From a checkpoint of a small transformer trained on Wikipedia.
Training: 734M tokens, 11194 steps.
MLP neurons of a small language model. Each row is named by its layer, matrix (gate and up: input weights) and neuron, and shows model dimensions 112-239. Each number is 500 + 50 x the weight over its row's rms, rounded and kept within 0 to 999. Numbers have three digits each. A neuron's up and down rows have the sign that makes its largest values positive.
After each neuron's rows, "fires after" lists the tokens most often just before its 100 highest values on Wikipedia text that the model never trained on. A number after a token or word is its count.

L7.gate555:509510543499479448555431561502478499531467511525501521390460468483532503446481517460501561499529548501536481511490528545516473456486494507480528442573421490433494611525480589437555426467505476473605553506509499559519564465534530537382408456487499505561492550438514530542501491535439401424516395480455494520558578543570517401515499443495478445588452451472522577469434488491499501401582
L7.up555:469408579533384468514503446595567566463550416534483573540474473420521467507497526508515504606476525518577528418483488503486440359461513526507490531513557472432471495530536492500428520492533459369582519467527407446558541578493494505511482416548368564576519504449430480467456463440500560506492551457459517543524544504478544443519528522487568561520497449497514563445580562455492446497537
fires after: "19" 21, "20" 18, "|" 10, "0" 7, " the" 6, "-" 6

L6.gate107:470476511555612510562504520517567417555393410542601496492417556531542536526474539511417519526509520543543600504459509543446473466421449458560486497434445544451547536482502452443459531457468609502504518523546519566600468487487551546527550455579436615613485508517467494555483521554524487518522425518396506513494496507537556418511515419536484416548573487456536531548464495601421464394472
L6.up107:426412421461560512470495486513453467487478453529473467482503489416543582447610540427526444558435500528489507492511458443499497581396568483480530506422394437492578488573539458545479599539543417432424437487473473433498516578552554493421559428509483580501428484468385478376553501549476475505516455530459477527519520536516494542515483503543511420524438452432511509458559519414475534541534
fires after: " the" 27, "20" 18, "19" 18

L10.gate129:515558525509525501535449596511531611504513499485633489397455385547473427475529533455535530551504476498521512502525462543547491453478538561447499503500487468466496540360551415464595506512494471466518478508561493462583532540453561567504459454492450550555504576516530452465560417639536563535562454503464529471556511549491401535470486579483517469446589519543407555564457399492478480540495
L10.up129:454554585409570431430521514488540519418492528540500474518496478581435505626520516600485487417514481530501509551520454496513539581552545482544442552424552499403445444477509491477551482480418543462463557513486516524521543536512523545468535522510551492576549427507524552452543510449505467494517536417439546541593526460476538522536588507564478372378486554512472505532555498503489554449544
fires after: " " 35, "–" 8, " January" 7, " |" 6, "|" 5, "." 4

L6.gate261:553478476467464407582495499486512555471448419480468502441523459482472551516530427552489561490604563458513488434563517593484445562507505421535443559449544523398494513576496515414549587450549528577454456579495486484532440505399532523550595537465482417503544526528517554478520566534553477439470436436504615420528493527473554525480484529521493552490453513458512551451453453482463535496539
L6.up261:556504455377415499421493485540461478465564505510522500514477387611457584562638542524399527435524433507549555549518523514465564534432432487545484502380596519441444390546508481494444533487472407442564592480540442487509475466520491463524549498429490476521551503554467538580518493488549547509471585540588503650589527512522436540529514550583601574560484446486489582530504521430624515440468
fires after: " " 35, "\n" 8, "-n" 6, ":" 5, "3" 5

L4.gate482:511459515488523551422492453533498427487496497495528518428450553572577523449520499505541459490479498532483573493447484489452516481431549575511619470526519471536494523516522522481459504472549438567608511566411415528545506523535462499515547450491412429542544467471554454509476474533479352491547391423476439550535474490514438385572555543562547465531526522545517528556454519541495437578481
L4.up482:469428484424408478512516538501450459475538478433459664422506473506482466464490534419450512485493526474499586558476545479522544507448428483479563586550526533530341475536513479506502515449526513426528500522532489528553557600449478541492506412462442596543529556540444527394451496572474534485529506507611551393493478556438519420472528513429553468504493520478531490519405455442519464452524
fires after: " " 27, "20" 9, "|" 8, " |\n" 6, "." 6, "–" 5

L3.gate584:455496593503464510523556583432489521479497544481454559485619518476610506465509481490542494486584441596451517463480467507547465495483460521586540435599501529471530581533523501519474416432439560452402489574559537500568502520402474395532534486525546584569439502506405522495406572486507527509544541572446546511490483465522462406516513513571447419465536428509548454458438502560525394517481
L3.up584:502529452529558511473551537610535508476514570530497465536470480560599510438555485497453524590554561431501425500563511488488483518533490443499438583559533434488548504581506459461492560456479511585521550521477446476425564518493484516567569574446508534544540460493425435456493529543485558516506495610558425531486593415519588477500620566469466392489595493562567488519475536496540503445425
fires after: " the" 35, " a" 29, " his" 8, "'s" 8, "The" 4

L3.gate255:580451535441474530414444492500452478450406442512531490465507586506496470531440559538465510555388533530578509527494476416531530463434469570546568538478537523499560524490481580589464443520496510477612443467497538511471444464483592502492500485645565551470531508516551455414455466538671452487498514553513586501610448526523586496525463444534480548538545472551552534437508550507599497572551
L3.up255:469497537489547467451590518515500470536403446552385613476563510534552496427422581440568539527430575592509484496537522522542371546542524413564492588552518526595642442485514459476539432586455518500546570581448463468402575605476582571524509545476479481559541582576450459512479460535538491567520494463534516453484484432580512529460449490464580506458543425471466489553511420549512496485447
fires after: " " 30, " a" 17, " non" 7, " the" 6, " |" 5, " (" 5

L10.gate25:541408555440481448517589409555456518512532471549525521477453499450545498513582531467518457556490499572573516531560447439413449463471415480539577478486492479479587522471429489514497456559532523531440518555519496505506475477488465542436511469493462523526539587547345527478560485452497427567466512525485543508472513539553411520485460536479511442521494440578445441446619412501411491506449
L10.up25:525390575550559560511429432535428506506565433413521514493452486490552424598433461481518498535333568496503450533405475462551491412526458445492495435519469540487475498503560535493485491537518430526484440465514557490477523431442427371503480452535524536606468471459494375479562444512517488437598478492474529532389454501461538585541519468499475499547494537546448467489565478539484475563510
fires after: " |" 61, " were" 10, "," 4

L10.gate609:511481455501544592395554517535498449481419502563548501517495477589504440513534515506674522538461478529565517491446525499506591429426550447481405504536506458510504539501475539472443530501432520609416451428560486468483555486441554515464560535511574520492416551499538496439511497482444472505404564528597584488555381519600534484586564567545541494457539493542498466408471428523524523585520
L10.up609:506489441504448547527548427457573457535508423513457503565520454482413471526484589482540496407465630490436526560499514574514423500492593506503438547615481466618554574456553482555537560530475505536495506572524548414444500543481548520595433535540476605543446617564421505511563526567476481407486537459545529481506456486552520390526506414474539533471461397543519525518452454412503511514466
fires after: " " 74, " (" 18, "–" 7

L4.gate391:489509509536492489411605582516520432458477523443430477436512433587501488468526518469478416466539491393518481602514465479419518577517481536533582482606458489489521546529500445505601493518478533479453439569347456495375509532549552564507576451558495565501485474505452561525511491515548467414561454588511547501540488502554521578458451497546533491433527451499654485518517493606491494498567
L4.up391:568482453480470533503552444527482474506553446509491435554561476519427507495469458570464442445517491529550512512596467539450497415510556451463554568509509565564504527348489524444603555499534403500595470479383453649439500553578550384448491526525591466559544507491535422424505429545517453415403440581600538461490500522455523503522489586501507442556543441489520528458534453561488454516508
fires after: " the" 47, " " 10, "The" 8, " The" 8, " A" 5, "," 4

L2.gate335:548529499549470463485486463510555395485599532533499445518539546455434408539526499450493606513498476484625527522552500558510530506511505463494506450482450378412488452409483481496588464470495536542528512437549489470606449502556474469551523486589418533539600514459508566510582515564588541439579443530479483457574571531469541543468515498436507463458410488551536516537539514450460464445647
L2.up335:510498459448544618519578478505548468455539432530503418474547525512452499455539485499480463448517523509568447529500543498510514555493518371549485517482529428539476534556479466530465473473474526589488568477538459531506508537561408403591507413405507474428549551506464457481570522531535563533568459522465457474497482501589535424456486468505497584513488494519529517618453576582381471520571
fires after: " (" 36, " \"" 20, ".'" 5, " in" 5, "I" 4

L6.gate38:410525457498417544428516551531502508566527474486481518413499446599465524556598521539488423476509510506499479451445536366542456416468521523432509410390558485468522426420504442419514575500518512494471529509458476460575466631507464541479483537577507619557487538477487387548514560503423393464476499477511416542543510558573475496520497508507410460498537517479508434441510498579445523503557
L6.up38:494606456464482464508549536467459413568470513551484582509510463425519465492534412439512591549455524516495544555471455462552529491402585490499537467351492506566453456471579458518488485494466483586492472479496547551495450487531493531447499446424489499517413493510486491411450498523583550506462612457545499420542448570514542522553440497448403475470387392539548517470501422464379504558542
fires after: " " 87

L4.gate590:600503583501497471487499532442532490556580493449454441423477362485481521469500458538461478558526498548520657500461457506511532496447408470557538444602481512409445577493484431589598500488501532509502491475512406449443488491527489500488461553538473576544465499493477507570491455477513527524506492440476510541514458458485502485507465530564543607492507472536570579583481551506516412483494
L4.up590:532550492436594441447520525572563576499509488494516452493546419542516503563492548571545437480491446520568496480523458477466559544481457588470570577371520595414562441511434513481571557517576432420532467487512505495434528429442456551509544548442583542469512460502536446505498609487524528472526518585533480526490509414582510569546531562500474594500539497540417444498509556493563470507444
fires after: "|" 55, " " 32

L2.gate394:527567523518553473455497487540495513453540510538487511561497422494487433495430449507468581521491554458571498528546483499481538521468487506650470502518509445463485528500489524580568475444502515485379485472479561462532548455494466437503567336525501479431497417586422474409518548518559425478559527483500433428552504460556497499525346436468382493483536440515559497577541531507484507574578
L2.up394:470477469527478429475466360510556436507650561535576574496534492517479513557557434539605545531494537460604516505462498521540490587527596462530528487499530543504499520467463477503506412405481585520560469559540515487598472552618443371578491418561468509538435552572438506372573532463541534461452560558536519511513464529497486481474492466484498425522543480572487582565418499521530497540602
fires after: " \"" 22, " (" 15, "-" 14

L4.gate527:479519538493510397552667498351373513557430483544481542489610541506519459436483516483471487426527592468561459556455552526529487436527532444575480479581507510486493595547420436450472424451451597441477454533535505514477512490474534506553526443457452544502497464496426547493544462454470460549571428551513593478574512463572489497492444523476509462474621504436516440528522382509403478514518
L4.up527:481564450433485455504570610414545536571434548603472544432499545504434491403485555430482526496473536569557458507427474533528497570492466427542536544477512412573472558498569498479470471571497504592489538528494546466575493526485534513486504526437513373519599496430479474503493490465514549502568521413570514481420478465508507522544538525513503560470495404508476433500473540465496491415431
fires after: " the" 49, " in" 9, " a" 8, " The" 4, " an" 4

L4.gate473:447496549474510443534485453553525582545468549486448574523505483476505499485512529512541539499342585559510448469483499549473489470547480492409491548486418412461402505493516586531483402513547492472504559554481538483478570502466513480529495476420522522468545477513536485436557440522505529493613435547526550415474528523610512557484465511558575482524528485507471372512521498555460466448430
L4.up473:439420548591506556440498383490518565438548572562481535528496528519493384451479570492462492521365498547518393522567471488446605422516491497467564479464496463484459447532575478522520433442607457428492546514552448535490485533400515438524539501439498568480506534472473433508497559468557476496595536551547506554534422508475449525456508559457528471495487498577549497532536515505499473514503
fires after: " January" 22, "," 15, " August" 11, " March" 10, " November" 9

L10.gate568:506413525424548580601556587490402554555456531597485528521508539623493489434421545484513505497501560481513454498448499431504521516506453520605535480410390487441479537494512473490474529554529471466509451432482517465461473459478454525515513498497574431538505533537432446482418499531484409525507420488502499483436510324524425512491499504439556528573445446564460494479508542499529511458450
L10.up568:543359580565589540464497602423475536605513480472480475486436482549513609546530464367472469497413573527573479597505407490556510414518516604538497430515515488537492440495367538483446582572451465517509467478516518479484460465448458505487454443482504475511500555471626451411517548455495504556555558536539476476386462478439542508516517555504530508491478486563551533453530434488447521549427
fires after: " |" 46, " " 20, "," 8, "9" 5, " were" 4

L2.gate22:533468389444517490465508467465549481414493585534549535572599485457488473514467496458434481542464579549585538421536359462475507466483527494562432527539496508454521520445495480489580501480456520517501556597514491504553485527512411494398523484461574512513513578519504508442598504418542458508479464482511491496531469521450504540524537543457532551577527444565544409530478506508414484515568
L2.up22:484493463495559558583504464494455546495517567533440499559568515535461371549490486470496474480451470555460429473509523477473608449483596508519441447485465532557510598544430490492569528515475496542534539558578512531554445450545506485512459551546470443513521479489529593435582473469589412576531490451527419410514440502516519603436514544468465535432484483482520508491595564555469451456583
fires after: "." 23, "," 19, " (" 15, " \"" 4

L10.gate355:532529573615448541416601492395457587549469444500546509494496497471413399508504522525495546563590480583488471398521469465555504471490533516463557423546538493529409475527469578540464459571438550529407433391538398468529439502556549530482506551553490564546514452487509506516464469532490483543510415439647531491547525397551574567471565492563554645480421481489497500519496492527566555449496
L10.up355:459447546358457483524481500492506457459546429497416513471489470370391459560528495505586479553521435560533398564414483547580470569597487541521506530516536386557472502504455420524512467491442522548486541510456403496524528515451499579535560513485446494539480458481488520520546516485531458454502498501460564511546430533501458502556536603484415565430510405535523455572494404469485483475523
fires after: " " 63, " (" 11, "10" 9, " a" 7

L6.gate234:424508601473522500519496420533527486527571477406456461472438456562626520474527500572490537463567530531514459521457512467571465470463518475552488545448584538473576521431497480528561443534496510500449494514478438480463464482612535551510405493491411556486428460566543579459551549447502437534564507589456509515534410486550482502498479454558566538508508530544410515476560513500561623558486
L6.up234:419493448452506504472487509476508524556597500513480529510505516546545530500419519532473426421446506537437461539572386579530482510497465486485466582417435513558605538524472557519464515473479571474541510537458467585484422391459483482475599477546497432588547514454503423516440441470581609590555491452545549626520477448516453469514430484517507595484475460546533486438485507508472565561452
fires after: " |" 70, " " 10

L2.gate283:533561454460421566570480566494494535548554507529439501569554566499492521472405499578595507552464475522533485504494512472535439460541503435531457503522466431543522382540572531526527480520593532505511523483459473426566434460508413495516547442565401517429506606459448575457605480510578519417617512473522513531448432526556474577464438469465503490518553423536520483455520447593469449496516
L2.up283:494505401474480525591467494567484501424473546507487460517488507551453499542367438565510569536431447469485551467475540479472501485495489443499490428450515467505485501523601425531499447447549581471523451477469502485595450464571497513524526496560441412376477505488466565506489382534624495532550522452542563501435532488443519514450476473496573493535541477571423461551476502583536549524450
fires after: " (" 21, " \"" 13, ".\n\n" 7, "==" 7, "===" 5, "," 5